Weights of a small GPT-style language model, trained from scratch on English Wikipedia: tied embeddings.
MLP neurons of a small language model. Each row is named by its layer, matrix (gate and up: input weights) and neuron, and shows model dimensions 32-159. Each number is 50 + 15 x the weight over its row's rms, rounded and kept within 0 to 99. A neuron's up and down rows have the sign that makes its largest values positive.
After each neuron's rows, "fires after" lists the tokens most often just before its 100 highest values on Wikipedia text that the model never trained on. A number after a token or word is its count.

L6.gate332:71 38 56 81 66 45 68 47 75 38 17 41 59 38 60 41 44 20 62 60 33 37 33 55 32 78 64 57 73 75 35 26 50 91 30 55 73 22 29 44 50 11 54 50 60 32 35 42 67 42 38 45 55 54 52 46 49 61 35 81 42 45 58 90 54 40 68 54 49 84 43 44 42 37 54 51 29 45 32 45 43 43 71 41 33 41 61 52 40 62 43 49 47 42 41 70 48 65 50 74 39 38 56 34 57 40 39 34 58 54 52 37 90 64 49 28 38 45 66 36 50 70 54 71 46 46 52 52
L6.up332:82 43 87 17 45 51 29 45 71 33 33 37 71 69 51 40 45 62 71 62 61 13 57 26 65 41 64 53 43 74 36 55 71 84 46 58 69 27 40 40 41 53 44 61 45 39 48 27 29 57 65 47 28 62 53 67 48 66 66 47 48 50 52 69 41 52 66 26 68 39 24 60 54 45 45 67 45 58 52 85 65 51 45 69 74 51 89 48 29 67 45 55 52 27 59 36 64 52 55 54 48 80 46 55 39 52 48 22 38 59 58 27 52 66 47 36 43 53 36 82 35 45 51 59 58 35 53 37
fires after: " " 48, "R" 14, " R" 13, "ar" 7

L10.gate50:59 42 53 55 27 43 65 30 67 74 55 51 60 49 35 52 22 58 47 55 32 66 60 68 39 64 41 47 55 64 71 45 23 38 39 45 48 58 40 43 56 63 66 65 76 53 00 34 55 72 34 68 23 48 19 65 39 41 48 39 28 60 32 36 34 53 38 41 45 58 51 54 38 43 57 52 59 48 57 72 48 76 36 63 65 52 62 62 54 53 29 40 63 56 62 28 53 46 74 30 72 40 41 51 56 64 61 44 45 21 36 30 50 30 25 29 44 52 64 31 28 70 46 73 60 37 32 39
L10.up50:23 60 52 60 25 75 66 76 46 31 46 59 59 55 45 39 13 58 57 69 67 55 36 47 59 64 39 59 66 67 38 79 42 34 43 45 59 60 45 42 42 61 38 54 54 50 50 41 47 52 69 78 39 40 34 56 39 25 45 47 33 53 37 25 36 68 23 52 44 68 49 81 59 56 44 38 63 23 22 46 53 28 51 65 70 59 22 46 76 33 29 21 78 54 47 43 45 50 55 45 36 41 56 44 83 37 36 41 32 39 69 53 57 54 52 56 68 39 31 62 59 22 70 62 48 75 44 39
fires after: " m" 16, " M" 14, " K" 12, " k" 7, "m" 5, " g" 4

L6.gate87:37 67 65 42 61 62 28 38 30 60 22 43 48 38 49 54 44 72 61 56 50 53 85 63 58 67 41 56 74 26 26 21 37 78 47 49 47 45 27 43 51 40 48 49 63 28 43 58 60 67 55 33 47 28 55 35 53 28 59 54 54 39 56 41 58 41 46 44 63 39 57 56 92 43 59 73 69 44 16 64 55 57 62 65 48 52 57 42 33 48 73 50 39 62 71 44 32 68 47 53 15 68 49 31 58 70 49 23 71 90 35 50 49 50 26 38 26 46 82 49 62 62 51 61 36 61 52 54
L6.up87:77 69 73 71 72 60 45 51 28 43 51 44 34 38 48 36 46 50 42 36 30 52 72 77 37 43 46 52 71 57 26 46 53 56 22 32 57 41 62 34 67 60 54 51 34 40 60 54 65 97 60 29 51 30 66 39 49 56 60 76 54 37 67 27 45 66 42 44 69 72 45 27 72 47 62 85 27 45 31 61 34 49 54 34 36 43 46 50 37 51 49 36 39 52 24 47 56 29 46 38 58 60 74 54 48 27 74 40 60 60 50 63 73 58 38 30 61 52 69 35 49 40 67 49 43 61 26 44
fires after: " " 23, " such" 15, ".\n" 6, " ad" 6, " acc" 5, " known" 4

L6.gate504:45 67 44 59 38 59 65 57 63 27 53 46 38 64 46 63 47 77 56 14 65 55 37 68 53 29 56 47 42 41 46 51 53 36 25 64 45 24 41 56 82 79 52 35 71 63 46 28 57 43 54 46 65 57 29 48 64 35 50 35 58 39 38 68 27 57 43 58 49 27 16 64 70 50 51 47 50 65 20 38 67 27 44 60 57 39 65 62 32 50 51 51 53 63 48 43 14 55 67 32 56 57 36 43 47 19 67 44 61 42 31 46 49 65 43 38 37 75 40 41 56 43 40 66 37 48 29 49
L6.up504:58 54 58 42 69 76 52 58 43 49 35 64 51 48 38 19 61 22 41 82 36 54 59 65 49 58 32 57 73 64 63 53 57 52 56 36 46 25 32 46 60 44 30 32 12 60 49 55 77 57 64 45 26 52 47 43 37 52 76 50 24 61 63 40 33 63 53 60 47 31 52 40 69 49 72 36 44 58 58 51 34 16 10 20 47 85 42 48 56 28 13 46 56 42 31 69 76 72 44 39 63 64 58 54 50 60 30 43 47 66 24 61 52 58 26 78 63 33 86 55 46 55 24 54 33 57 49 56
fires after: " v" 20, " (" 17, " k" 11, " \"" 9, " B" 6

L4.gate206:53 73 34 42 34 38 42 41 36 27 45 60 66 63 87 56 68 81 46 62 38 43 54 47 40 39 49 42 44 43 18 80 46 56 27 50 64 52 86 43 37 58 54 50 45 58 76 42 33 32 55 43 31 10 41 48 56 70 45 47 38 45 47 33 53 23 59 47 39 42 39 62 28 41 30 76 19 68 57 68 58 45 79 29 46 58 55 37 47 46 74 70 14 77 77 53 37 28 39 17 35 66 19 45 41 68 45 63 44 50 59 42 53 77 54 39 42 56 45 60 54 65 60 26 41 69 56 26
L4.up206:54 56 52 59 21 52 58 83 20 53 35 50 50 66 77 57 52 38 32 49 65 61 43 21 41 45 66 37 47 66 44 67 17 64 67 57 45 44 60 46 44 70 40 45 53 68 29 62 22 37 69 50 52 53 67 50 41 43 50 49 40 53 23 63 55 57 47 60 79 43 35 49 57 83 41 56 89 54 42 34 31 42 65 30 52 42 65 63 45 67 53 51 48 22 63 37 46 43 61 40 24 73 32 72 54 24 44 55 46 53 44 17 54 42 53 18 38 29 48 54 82 76 58 49 54 57 53 54
fires after: " |" 84, ";" 13

L8.gate218:41 79 47 40 64 26 67 63 49 57 67 61 61 48 79 28 79 84 29 46 55 43 28 69 51 54 25 42 30 44 50 67 71 45 32 59 80 46 63 26 44 70 47 19 50 50 35 66 65 70 58 50 36 25 52 55 77 25 34 48 40 61 54 46 67 38 73 47 50 37 58 62 42 45 61 70 47 36 45 47 19 52 43 67 52 41 37 70 45 41 32 68 39 25 66 51 51 65 55 25 43 59 84 31 22 38 57 34 60 31 66 31 60 26 47 60 20 34 48 58 55 40 55 29 51 36 57 54
L8.up218:54 27 46 62 47 46 54 67 47 72 44 33 62 64 31 54 66 57 53 61 62 36 46 65 51 47 52 38 45 53 60 39 69 41 61 32 54 40 47 77 45 51 72 45 46 50 50 63 86 58 63 66 56 44 43 48 61 43 44 27 61 41 43 97 40 69 68 49 54 64 44 28 52 33 58 53 46 34 71 55 40 63 64 58 13 35 43 76 57 47 47 43 27 32 50 65 40 57 66 48 46 61 64 58 26 31 64 47 62 52 77 40 72 08 50 70 53 60 65 72 58 50 61 55 58 54 45 66
fires after: " F" 19, " a" 17, " A" 9, " f" 9, " n" 4, " For" 4

L5.gate224:55 52 09 63 74 52 60 48 49 38 68 57 39 42 64 64 51 61 35 52 53 68 35 62 57 41 50 68 59 46 14 37 58 38 35 73 42 66 62 50 61 41 90 59 36 63 59 41 21 51 68 39 59 36 38 54 35 78 59 71 50 43 50 61 43 41 52 58 20 11 55 54 78 20 24 84 35 59 49 42 32 42 49 44 44 70 58 50 49 61 33 46 31 54 60 48 62 61 49 30 56 52 55 53 62 42 51 49 54 66 39 34 29 64 74 16 49 49 51 48 36 60 55 57 52 26 46 22
L5.up224:33 38 50 55 62 32 54 46 32 33 75 49 59 46 75 81 52 58 36 61 71 42 38 31 59 59 70 58 23 10 44 59 80 47 63 93 75 43 56 43 49 80 55 45 35 51 36 48 50 38 66 64 53 45 53 44 51 63 26 66 40 61 53 39 66 60 47 46 51 46 47 71 46 56 57 59 61 45 43 66 47 50 69 45 50 50 38 50 11 55 46 50 44 60 55 33 41 66 51 26 44 33 31 31 43 36 67 51 45 50 56 42 21 70 72 40 66 66 54 45 32 60 64 52 44 33 62 00
fires after: " |" 47, ";" 6, "os" 4, "5" 4

L5.gate24:33 58 14 51 61 30 36 41 44 44 58 75 43 60 28 65 77 14 64 38 56 61 15 42 32 46 40 30 33 42 60 61 66 58 49 46 45 57 57 61 35 64 48 05 57 52 47 49 31 59 51 45 80 55 71 55 34 61 51 59 24 42 10 64 59 57 17 34 41 58 25 63 67 64 44 35 46 69 25 45 61 33 37 58 70 52 54 58 49 64 57 52 54 55 62 25 68 47 74 67 61 55 35 53 40 64 26 32 47 63 25 59 46 11 16 57 51 49 52 51 61 60 73 37 49 21 54 52
L5.up24:59 76 29 38 54 61 55 37 59 45 26 52 42 38 33 12 87 37 31 62 44 23 49 39 50 45 43 34 41 63 53 51 82 73 62 44 33 47 22 59 39 40 47 52 52 54 54 63 38 50 48 53 63 58 59 69 42 34 40 55 34 61 16 76 44 53 24 41 33 29 37 36 63 70 49 47 44 74 56 35 82 30 61 57 76 58 58 65 54 43 47 58 56 53 59 46 84 26 50 53 58 64 58 56 60 46 43 44 45 30 45 22 38 64 27 59 53 47 39 72 42 44 39 17 50 17 40 55
fires after: " w" 39, " sp" 10, " n" 9, " m" 7, " gr" 6, " W" 4

L9.gate401:43 44 30 50 68 24 53 72 89 14 51 39 43 81 48 71 54 59 29 56 72 63 47 58 58 48 76 39 53 39 66 62 55 27 24 53 63 35 59 32 31 71 43 49 56 64 36 52 24 44 52 42 41 27 55 45 57 60 48 43 28 57 35 62 69 46 65 35 64 27 56 39 77 62 49 73 65 53 36 27 45 47 47 70 60 54 19 46 64 46 32 63 43 31 36 39 30 35 67 35 43 48 64 39 73 59 52 37 46 59 43 41 57 29 18 59 42 47 45 63 77 50 40 31 59 37 36 72
L9.up401:56 63 39 67 65 41 49 60 60 78 50 18 42 45 75 67 16 37 71 35 34 58 49 42 46 31 67 59 60 52 63 44 46 55 86 51 54 62 43 50 38 46 45 44 33 32 44 90 48 53 32 62 72 57 52 49 46 62 61 51 41 53 77 43 27 34 42 66 70 61 74 27 74 57 37 30 36 66 56 44 73 61 35 79 24 43 38 71 38 33 40 49 62 30 73 42 39 59 29 49 62 47 47 56 32 62 36 50 59 59 26 49 53 47 56 43 39 53 59 45 22 35 32 40 52 61 67 59
fires after: " N" 37, " n" 24, " an" 10, "ort" 9, "N" 5

L5.gate58:42 53 71 34 45 57 44 15 42 65 34 68 62 45 42 46 48 22 46 54 24 40 47 42 60 48 42 51 55 63 51 64 27 71 78 49 23 47 50 56 48 42 61 66 52 92 47 74 32 54 57 46 32 49 72 58 77 50 33 67 46 46 39 43 44 67 53 33 74 64 68 85 31 53 68 42 60 69 62 43 21 44 42 55 39 47 65 41 32 86 41 26 34 59 58 47 37 27 48 08 19 57 53 51 37 61 62 42 61 29 60 22 48 49 66 81 74 32 72 29 47 49 48 61 51 33 66 22
L5.up58:59 32 43 73 31 21 54 61 76 36 74 30 61 40 14 10 68 71 22 24 63 41 52 43 56 81 68 37 50 62 57 38 46 86 57 55 57 32 18 39 62 53 59 72 61 46 69 70 69 53 17 59 47 59 73 46 36 49 37 39 46 41 44 42 37 47 54 35 47 69 62 59 50 45 43 54 39 37 50 47 42 56 53 49 87 56 58 32 53 58 48 59 43 40 45 40 26 33 38 35 52 54 66 64 57 55 68 62 90 38 45 63 69 44 55 58 47 55 53 56 68 43 32 63 25 25 48 72
fires after: " w" 17, "it" 13, " L" 11, " eff" 8, "ers" 6, "f" 5

L8.gate498:38 55 54 57 52 32 62 44 52 65 42 65 42 20 47 55 72 50 55 69 57 44 36 53 57 68 57 52 38 47 39 73 54 68 33 46 46 47 43 58 41 63 42 47 35 34 49 61 47 56 40 66 30 40 27 54 09 55 80 58 41 46 40 32 14 55 32 41 45 36 79 48 55 80 54 39 52 58 47 70 39 90 55 49 32 77 49 59 45 54 46 44 55 47 61 36 75 19 35 30 44 60 53 34 66 47 44 46 66 26 28 51 53 49 65 57 54 31 62 55 48 77 47 40 33 43 49 31
L8.up498:37 78 50 39 45 54 53 32 50 42 51 16 48 42 27 44 73 39 59 36 37 61 17 60 46 65 31 57 45 56 58 52 47 60 65 33 64 60 52 29 41 99 44 47 79 63 55 61 36 49 29 54 60 36 37 52 28 42 46 78 53 29 60 58 47 66 55 29 57 54 57 32 54 29 60 85 69 62 34 75 49 68 63 61 45 56 59 69 35 58 24 48 48 59 60 40 58 38 41 66 32 27 50 60 65 42 65 59 34 61 42 17 61 51 29 54 52 49 31 60 52 00 49 59 54 62 46 35
fires after: " m" 17, " M" 15, " s" 11, " f" 9, "s" 4

L6.gate326:80 64 31 84 50 30 41 72 39 77 72 39 43 45 32 64 78 55 49 71 51 37 46 64 47 72 42 31 43 29 47 66 73 72 53 45 29 61 64 53 50 43 42 32 49 53 61 60 62 73 67 63 67 43 51 43 40 32 57 44 51 41 49 68 38 28 41 56 72 31 57 66 62 43 48 37 50 41 51 54 34 35 40 36 44 36 42 28 46 51 47 66 06 49 35 66 42 49 43 57 50 78 42 56 24 65 69 48 24 32 54 70 31 71 68 58 31 55 47 61 65 45 65 46 34 44 72 31
L6.up326:43 34 25 58 37 65 53 75 61 63 47 58 38 58 65 73 68 57 32 19 47 55 47 50 46 59 90 42 39 38 40 64 49 38 68 15 37 70 58 71 56 74 67 69 44 62 44 48 54 21 59 20 70 51 43 60 39 61 27 41 27 67 26 48 39 53 59 33 62 44 57 62 33 46 36 47 63 37 71 43 23 46 45 47 15 39 51 25 43 47 60 70 62 46 42 30 66 45 39 61 45 46 56 60 51 33 47 46 52 70 73 44 22 41 66 62 82 52 45 65 59 44 43 54 35 58 45 30
fires after: " —;" 30, " |" 15, " " 15, ";" 7, " part" 4

L8.gate302:50 84 32 49 52 42 32 60 66 52 25 48 32 26 64 65 50 41 71 57 60 84 56 63 44 51 51 38 45 30 45 34 45 49 55 65 66 26 42 41 55 66 61 53 47 47 42 34 51 67 68 62 42 26 69 53 23 51 62 48 58 65 34 48 85 13 44 61 40 87 56 19 35 56 59 49 70 13 44 60 41 47 46 45 68 54 59 46 78 49 49 78 60 29 61 61 51 38 56 30 40 91 68 28 51 29 42 14 33 60 39 40 50 25 44 43 37 40 51 52 48 44 13 26 37 37 29 53
L8.up302:63 51 68 57 60 27 44 63 60 28 15 49 23 48 71 35 70 39 64 36 38 44 64 63 54 37 33 60 46 62 32 55 48 33 46 48 79 32 46 40 68 39 55 75 52 23 48 45 56 55 38 34 54 45 77 48 36 48 41 72 46 45 56 65 76 38 78 31 70 76 60 33 76 63 21 70 49 44 64 52 44 47 65 38 40 84 69 44 58 39 51 46 50 39 60 20 49 33 63 38 43 49 60 41 42 50 30 40 14 53 52 24 57 72 21 58 65 41 60 33 29 53 72 40 37 65 33 38
fires after: " f" 52, " " 11, " in" 6, "ol" 4

L4.gate445:47 36 46 71 49 58 12 43 69 27 35 56 41 48 70 37 61 63 43 59 39 51 38 54 44 73 64 56 43 36 86 49 49 68 85 46 47 35 53 59 96 58 24 49 49 51 55 61 68 45 77 44 53 75 37 66 42 39 35 56 32 45 75 64 55 55 65 73 57 38 57 54 38 62 75 52 38 34 41 53 24 67 69 66 44 22 43 57 79 43 67 59 29 40 46 39 33 57 71 65 49 29 31 47 74 77 50 57 30 53 43 40 54 37 38 13 29 45 71 52 36 44 44 82 46 85 62 45
L4.up445:58 55 25 64 57 55 36 30 58 55 33 62 36 56 54 35 69 42 84 65 46 30 07 53 56 84 29 51 51 65 72 36 35 75 61 34 42 46 51 44 39 31 40 67 67 47 56 54 84 34 61 57 39 43 61 64 63 59 46 35 32 56 56 55 53 41 50 65 44 23 61 21 29 30 36 56 58 29 64 39 52 50 68 60 41 48 59 58 52 35 54 40 54 53 62 29 37 59 56 44 58 35 45 51 49 55 38 33 23 62 40 50 52 30 38 46 31 48 47 64 51 80 50 73 69 65 47 70
fires after: " the" 22, " v" 10, " In" 9, " in" 5, " A" 5, " commun" 5

L8.gate61:47 64 66 47 63 57 43 57 36 45 58 43 54 53 59 31 76 57 48 48 54 31 51 60 43 43 37 54 55 44 60 36 43 46 16 35 48 33 33 65 27 36 55 50 61 43 40 48 26 40 62 60 64 26 56 63 66 48 42 68 38 69 71 42 29 68 51 40 24 41 71 45 56 54 50 69 47 39 53 73 31 59 64 73 65 43 36 64 46 38 73 77 31 68 45 42 24 22 62 31 47 56 60 54 26 60 55 59 46 37 64 19 75 32 67 30 48 54 67 86 40 40 64 58 70 41 46 51
L8.up61:39 33 47 32 51 52 44 36 69 74 54 44 19 28 61 56 43 71 60 78 26 43 42 37 73 66 46 82 37 73 60 55 41 45 76 52 28 59 41 39 42 72 36 63 70 52 72 57 47 36 57 56 25 42 54 59 68 53 76 47 41 61 37 36 75 66 41 72 46 24 21 44 73 42 35 24 38 37 45 43 76 57 30 61 76 79 64 31 62 54 30 67 53 29 57 40 51 00 24 49 44 53 29 52 30 48 52 76 48 48 65 36 35 49 57 64 64 52 50 61 53 41 32 59 53 27 52 72
fires after: " " 29, "at" 8, "t" 7, "Th" 6, " im" 5, " th" 4

L9.gate275:74 31 49 56 52 75 31 46 75 58 56 30 50 51 61 35 43 64 48 35 37 67 35 53 46 56 55 39 55 33 29 35 49 49 39 37 49 47 43 57 83 56 64 11 60 40 28 38 56 54 86 39 70 62 50 64 46 63 55 23 38 81 55 78 54 34 64 41 47 45 21 20 48 55 61 63 63 36 54 38 36 39 53 45 56 32 70 60 52 58 54 69 43 72 10 44 58 52 29 37 58 63 70 57 42 57 51 63 47 23 53 43 53 36 43 69 62 62 74 58 57 58 55 46 45 81 54 51
L9.up275:73 47 44 34 51 48 40 48 72 45 45 33 50 33 51 41 37 16 50 44 45 74 50 66 61 74 54 52 44 50 31 57 69 83 20 32 57 48 21 66 65 38 17 14 46 69 59 47 59 39 56 69 58 67 72 59 78 32 24 43 58 48 31 76 59 49 27 37 60 51 64 69 24 74 33 58 49 48 61 35 41 44 46 36 43 51 38 36 30 28 56 15 54 72 61 45 43 20 58 43 39 30 17 39 40 49 34 37 55 93 30 26 47 62 56 47 53 38 53 74 65 49 57 57 68 46 82 40
fires after: " an" 21, " in" 16, " In" 11, " the" 5, " for" 4

L6.gate208:47 49 76 52 65 37 89 67 67 40 79 55 72 45 53 36 42 48 46 37 51 48 63 56 37 64 55 30 45 59 71 53 54 51 34 61 65 53 35 36 73 64 37 44 69 47 19 41 58 75 32 53 54 33 49 50 62 62 57 39 48 46 58 44 81 78 50 64 41 47 53 29 41 30 32 34 46 61 43 44 33 46 57 54 75 37 59 63 33 38 53 40 51 44 54 73 47 28 65 29 60 66 36 51 35 26 47 27 71 63 55 44 48 56 42 41 47 37 30 61 79 55 46 38 80 39 24 49
L6.up208:47 47 61 89 44 51 38 49 42 86 41 46 53 50 48 43 69 65 52 38 44 44 34 55 71 52 41 42 52 35 49 41 50 31 67 60 26 56 63 44 52 92 50 64 64 60 45 47 72 18 67 71 56 57 49 41 56 50 41 38 27 61 58 17 52 52 31 50 35 41 80 38 59 39 34 23 54 25 30 78 59 39 31 59 73 56 54 43 82 33 51 63 48 55 46 42 47 56 49 62 62 52 72 33 20 61 32 24 65 38 47 20 67 17 50 30 36 68 32 53 54 72 69 48 55 79 62 54
fires after: " a" 26, " A" 18, " the" 11, " an" 6

L8.gate275:59 50 37 42 42 70 62 37 42 55 20 46 47 58 44 48 57 60 64 40 47 37 58 41 47 48 42 73 40 53 62 43 47 31 40 44 32 50 24 33 62 48 36 08 49 42 79 30 52 62 78 67 27 48 67 51 83 52 71 58 39 54 63 37 73 63 45 55 31 47 50 64 53 88 35 34 40 41 64 39 41 64 59 66 33 40 28 37 42 50 51 45 24 68 56 49 43 62 31 24 38 69 39 44 46 76 55 41 45 71 52 60 52 42 20 40 70 31 54 59 50 68 33 68 32 47 57 76
L8.up275:34 47 41 74 72 38 49 58 34 56 50 50 54 53 57 34 41 59 51 64 29 65 64 63 45 46 60 61 60 77 36 64 53 64 42 53 37 26 35 59 33 20 45 66 44 52 61 28 68 47 33 49 42 51 52 57 49 39 57 73 32 65 59 36 50 57 41 56 33 52 47 59 25 47 82 51 31 51 57 22 38 52 52 32 54 56 51 17 37 47 96 35 35 51 47 77 79 24 36 55 41 53 66 65 23 37 20 58 53 38 51 58 27 46 27 37 33 54 25 36 45 50 38 60 83 43 51 33
fires after: " s" 26, " res" 16, " he" 11, "-s" 5

L8.gate402:40 70 30 70 40 24 59 57 58 05 47 27 33 43 45 70 41 50 50 29 62 59 50 56 76 69 66 66 54 47 33 48 45 31 56 56 49 49 29 70 54 58 57 60 45 56 55 40 34 51 64 50 48 43 48 77 66 33 27 53 42 29 46 58 66 40 37 19 64 45 67 49 46 50 29 70 49 25 60 40 60 41 30 56 48 20 15 60 69 65 28 62 39 58 58 36 61 33 71 00 58 52 68 46 72 41 62 50 45 54 57 47 67 61 41 37 39 55 59 24 49 44 37 42 64 55 34 42
L8.up402:70 58 37 66 81 41 55 39 46 20 66 56 55 41 44 23 67 11 33 64 28 68 50 68 47 50 38 27 48 71 60 67 77 57 41 63 59 47 74 51 32 32 57 61 56 45 46 43 58 30 40 44 48 71 67 65 56 40 44 41 30 47 43 67 40 51 53 35 54 56 57 39 51 44 32 43 54 39 57 64 35 64 63 59 36 43 68 57 32 23 44 64 33 41 44 35 66 58 32 28 41 63 61 66 38 60 27 63 35 52 54 48 67 51 51 41 57 44 69 76 32 86 62 32 38 31 51 62
fires after: " F" 17, " f" 15, " n" 11, " N" 7, " the" 5, "ol" 4

L5.gate177:65 63 52 54 44 56 30 42 65 45 40 42 41 61 58 24 46 55 53 63 36 30 37 27 26 24 53 21 46 45 43 64 60 84 60 59 64 51 46 40 40 62 25 58 45 52 24 63 64 36 67 50 44 61 57 36 60 57 40 46 27 62 41 79 32 54 49 25 45 58 61 56 69 31 49 76 47 40 43 37 56 69 98 45 38 33 54 36 79 63 44 29 62 65 56 41 52 63 66 14 47 59 58 67 64 76 48 28 56 42 69 57 65 32 44 39 55 55 58 62 69 41 31 46 47 43 51 55
L5.up177:65 68 31 55 41 43 46 69 68 45 58 75 50 30 43 11 60 66 27 62 65 29 49 48 28 53 57 43 48 45 33 49 72 44 58 57 73 45 40 43 01 78 34 31 60 54 55 66 55 33 58 56 53 51 67 64 60 57 61 54 53 56 42 59 41 77 20 44 46 38 66 61 56 60 36 71 27 39 53 37 72 54 69 75 49 36 33 48 62 44 41 59 59 48 55 36 68 64 55 28 56 48 42 56 50 77 79 22 76 50 53 74 51 29 43 46 78 52 35 54 58 09 37 57 51 18 54 02
fires after: " w" 22, " L" 12, " W" 11, " F" 8, "L" 6, " N" 5

L8.gate194:66 55 52 67 43 24 67 50 57 50 56 39 48 57 53 42 33 44 55 57 23 53 56 50 74 21 40 27 69 62 64 49 45 53 40 41 66 46 57 73 52 50 77 34 56 54 17 48 61 49 63 43 34 78 75 63 47 29 50 50 40 39 75 42 49 35 61 49 63 43 57 43 15 47 52 57 59 56 56 58 39 40 57 44 43 42 59 45 19 41 32 57 40 51 57 26 74 39 48 30 50 61 53 60 38 56 40 24 62 57 51 55 52 55 58 24 37 58 53 16 28 29 41 37 50 47 23 44
L8.up194:40 76 67 79 36 31 39 30 56 48 49 48 42 51 47 58 53 89 51 59 70 43 25 83 39 60 80 69 45 75 49 72 17 47 27 28 27 53 77 56 69 31 51 51 33 45 51 41 29 59 75 44 50 29 41 58 50 51 54 40 54 50 48 68 34 44 62 34 68 49 87 49 26 17 37 28 47 56 47 53 43 71 47 68 17 61 85 56 80 59 40 60 50 30 39 41 51 27 64 59 67 51 57 79 31 31 51 64 51 52 49 52 28 67 49 66 47 63 37 61 53 46 38 56 57 30 46 45
fires after: " M" 27, ")" 17, " W" 11, "M" 9, "W" 4

L6.gate268:52 71 37 69 74 49 45 47 85 67 38 42 51 52 35 66 61 26 50 20 33 48 29 54 39 65 41 49 32 63 28 29 38 41 38 19 51 67 48 61 57 41 67 44 48 45 46 50 43 59 76 46 81 59 46 55 61 43 50 43 62 25 70 40 29 64 33 67 50 09 45 52 51 64 51 52 46 43 43 35 64 47 65 75 39 46 34 74 51 42 46 51 62 49 25 59 33 52 58 25 44 37 41 30 39 34 56 59 41 61 20 44 38 46 83 41 56 57 61 50 46 41 48 52 40 31 59 32
L6.up268:99 48 47 79 51 43 20 59 41 50 52 35 18 65 45 38 34 43 56 44 54 57 61 61 52 58 41 42 63 76 50 50 31 69 64 36 43 54 62 42 49 35 68 38 75 57 36 22 45 56 78 60 64 34 73 46 96 86 63 42 52 57 78 58 48 38 36 37 52 34 72 40 49 66 42 54 36 46 76 31 63 57 57 58 30 35 51 33 74 54 34 61 55 47 55 46 42 51 58 62 38 43 56 49 46 55 62 56 55 31 36 52 53 45 57 54 53 45 69 61 29 58 27 53 34 43 44 56
fires after: " the" 28, " in" 15, " y" 6, " for" 5, " N" 4, " As" 4

L10.gate435:78 34 53 58 48 44 39 41 42 48 36 26 32 59 57 43 49 21 45 45 23 65 36 82 58 41 32 82 33 68 59 48 56 64 52 59 74 24 55 35 60 49 41 46 61 43 25 46 71 85 64 44 37 38 57 36 77 44 52 57 49 64 34 61 43 62 38 42 54 58 47 47 35 56 67 73 60 71 54 24 33 69 11 43 54 24 51 63 52 78 53 49 39 52 78 71 72 50 52 38 27 73 29 39 60 77 26 40 43 46 27 43 56 32 47 64 37 54 71 50 39 57 34 66 19 37 44 28
L10.up435:56 56 62 30 48 34 56 35 34 59 34 36 47 52 63 47 67 52 42 69 34 44 48 61 52 55 60 38 70 52 42 25 59 70 42 75 65 25 71 39 09 48 60 48 56 50 51 30 56 65 54 45 51 31 69 46 63 49 81 72 63 30 78 40 44 47 68 57 57 40 39 36 99 30 19 42 59 59 60 44 59 57 48 44 49 51 66 75 38 53 30 58 69 48 68 69 60 58 56 79 53 53 44 40 44 53 62 35 83 39 27 36 76 60 60 64 40 40 24 37 50 59 60 58 43 58 36 63
fires after: " " 77, " o" 8, "." 6

L6.gate421:18 84 56 36 85 79 89 39 52 16 45 47 43 43 39 61 42 23 50 59 53 51 59 60 56 42 92 75 63 74 34 58 57 75 33 42 64 41 41 67 60 60 44 37 53 58 44 60 42 33 48 46 48 57 52 50 51 28 83 62 54 41 74 42 51 79 39 56 46 41 62 62 42 49 59 74 55 31 20 40 53 53 56 60 58 66 60 54 46 05 42 48 41 46 75 46 44 47 62 39 30 60 52 74 71 49 49 32 51 32 34 52 74 26 37 69 35 56 34 46 64 49 53 73 46 69 44 35
L6.up421:39 54 45 34 40 40 41 65 63 35 19 47 41 57 74 63 30 53 29 38 65 43 54 43 37 72 72 38 58 43 42 60 93 96 50 58 57 44 40 53 45 23 47 42 34 54 49 84 56 43 54 52 64 38 37 67 36 61 49 50 30 67 51 64 50 37 62 47 22 67 35 43 82 29 44 52 79 65 38 54 58 29 30 51 59 70 44 54 17 52 29 61 71 55 37 65 29 59 73 74 34 36 38 27 45 52 56 71 49 59 41 48 48 67 41 83 51 28 65 43 36 48 30 52 73 58 19 57
fires after: " re" 34, " (" 13, " dis" 12

L8.gate379:66 60 20 46 46 63 54 75 58 41 41 65 69 45 43 41 54 19 50 58 77 40 47 47 69 47 38 63 58 58 75 54 45 39 50 56 37 40 16 50 15 48 36 43 48 62 30 42 27 50 74 76 19 72 50 34 46 64 45 46 42 43 57 57 60 85 58 51 57 25 42 45 44 47 50 41 62 52 46 53 66 31 51 71 33 46 58 69 49 50 62 30 60 33 65 55 58 59 58 19 64 52 48 43 43 73 60 09 42 36 33 49 43 15 51 30 32 29 22 40 28 29 42 52 40 41 59 63
L8.up379:69 45 51 51 49 44 54 57 62 09 58 35 33 30 42 39 83 60 64 51 34 25 28 46 72 53 46 33 64 54 64 40 41 49 73 38 52 60 32 39 58 49 44 56 70 52 41 49 46 73 58 47 32 49 51 53 82 60 06 42 90 51 68 17 70 43 66 46 44 49 36 59 53 57 29 48 46 44 58 56 46 59 58 60 46 46 56 20 52 37 36 63 25 69 38 41 52 39 44 76 53 50 50 53 54 72 24 41 44 52 59 34 30 40 35 55 47 40 53 66 59 52 48 49 99 59 56 74
fires after: " th" 21, " Th" 14, " The" 7, "at" 5, " not" 4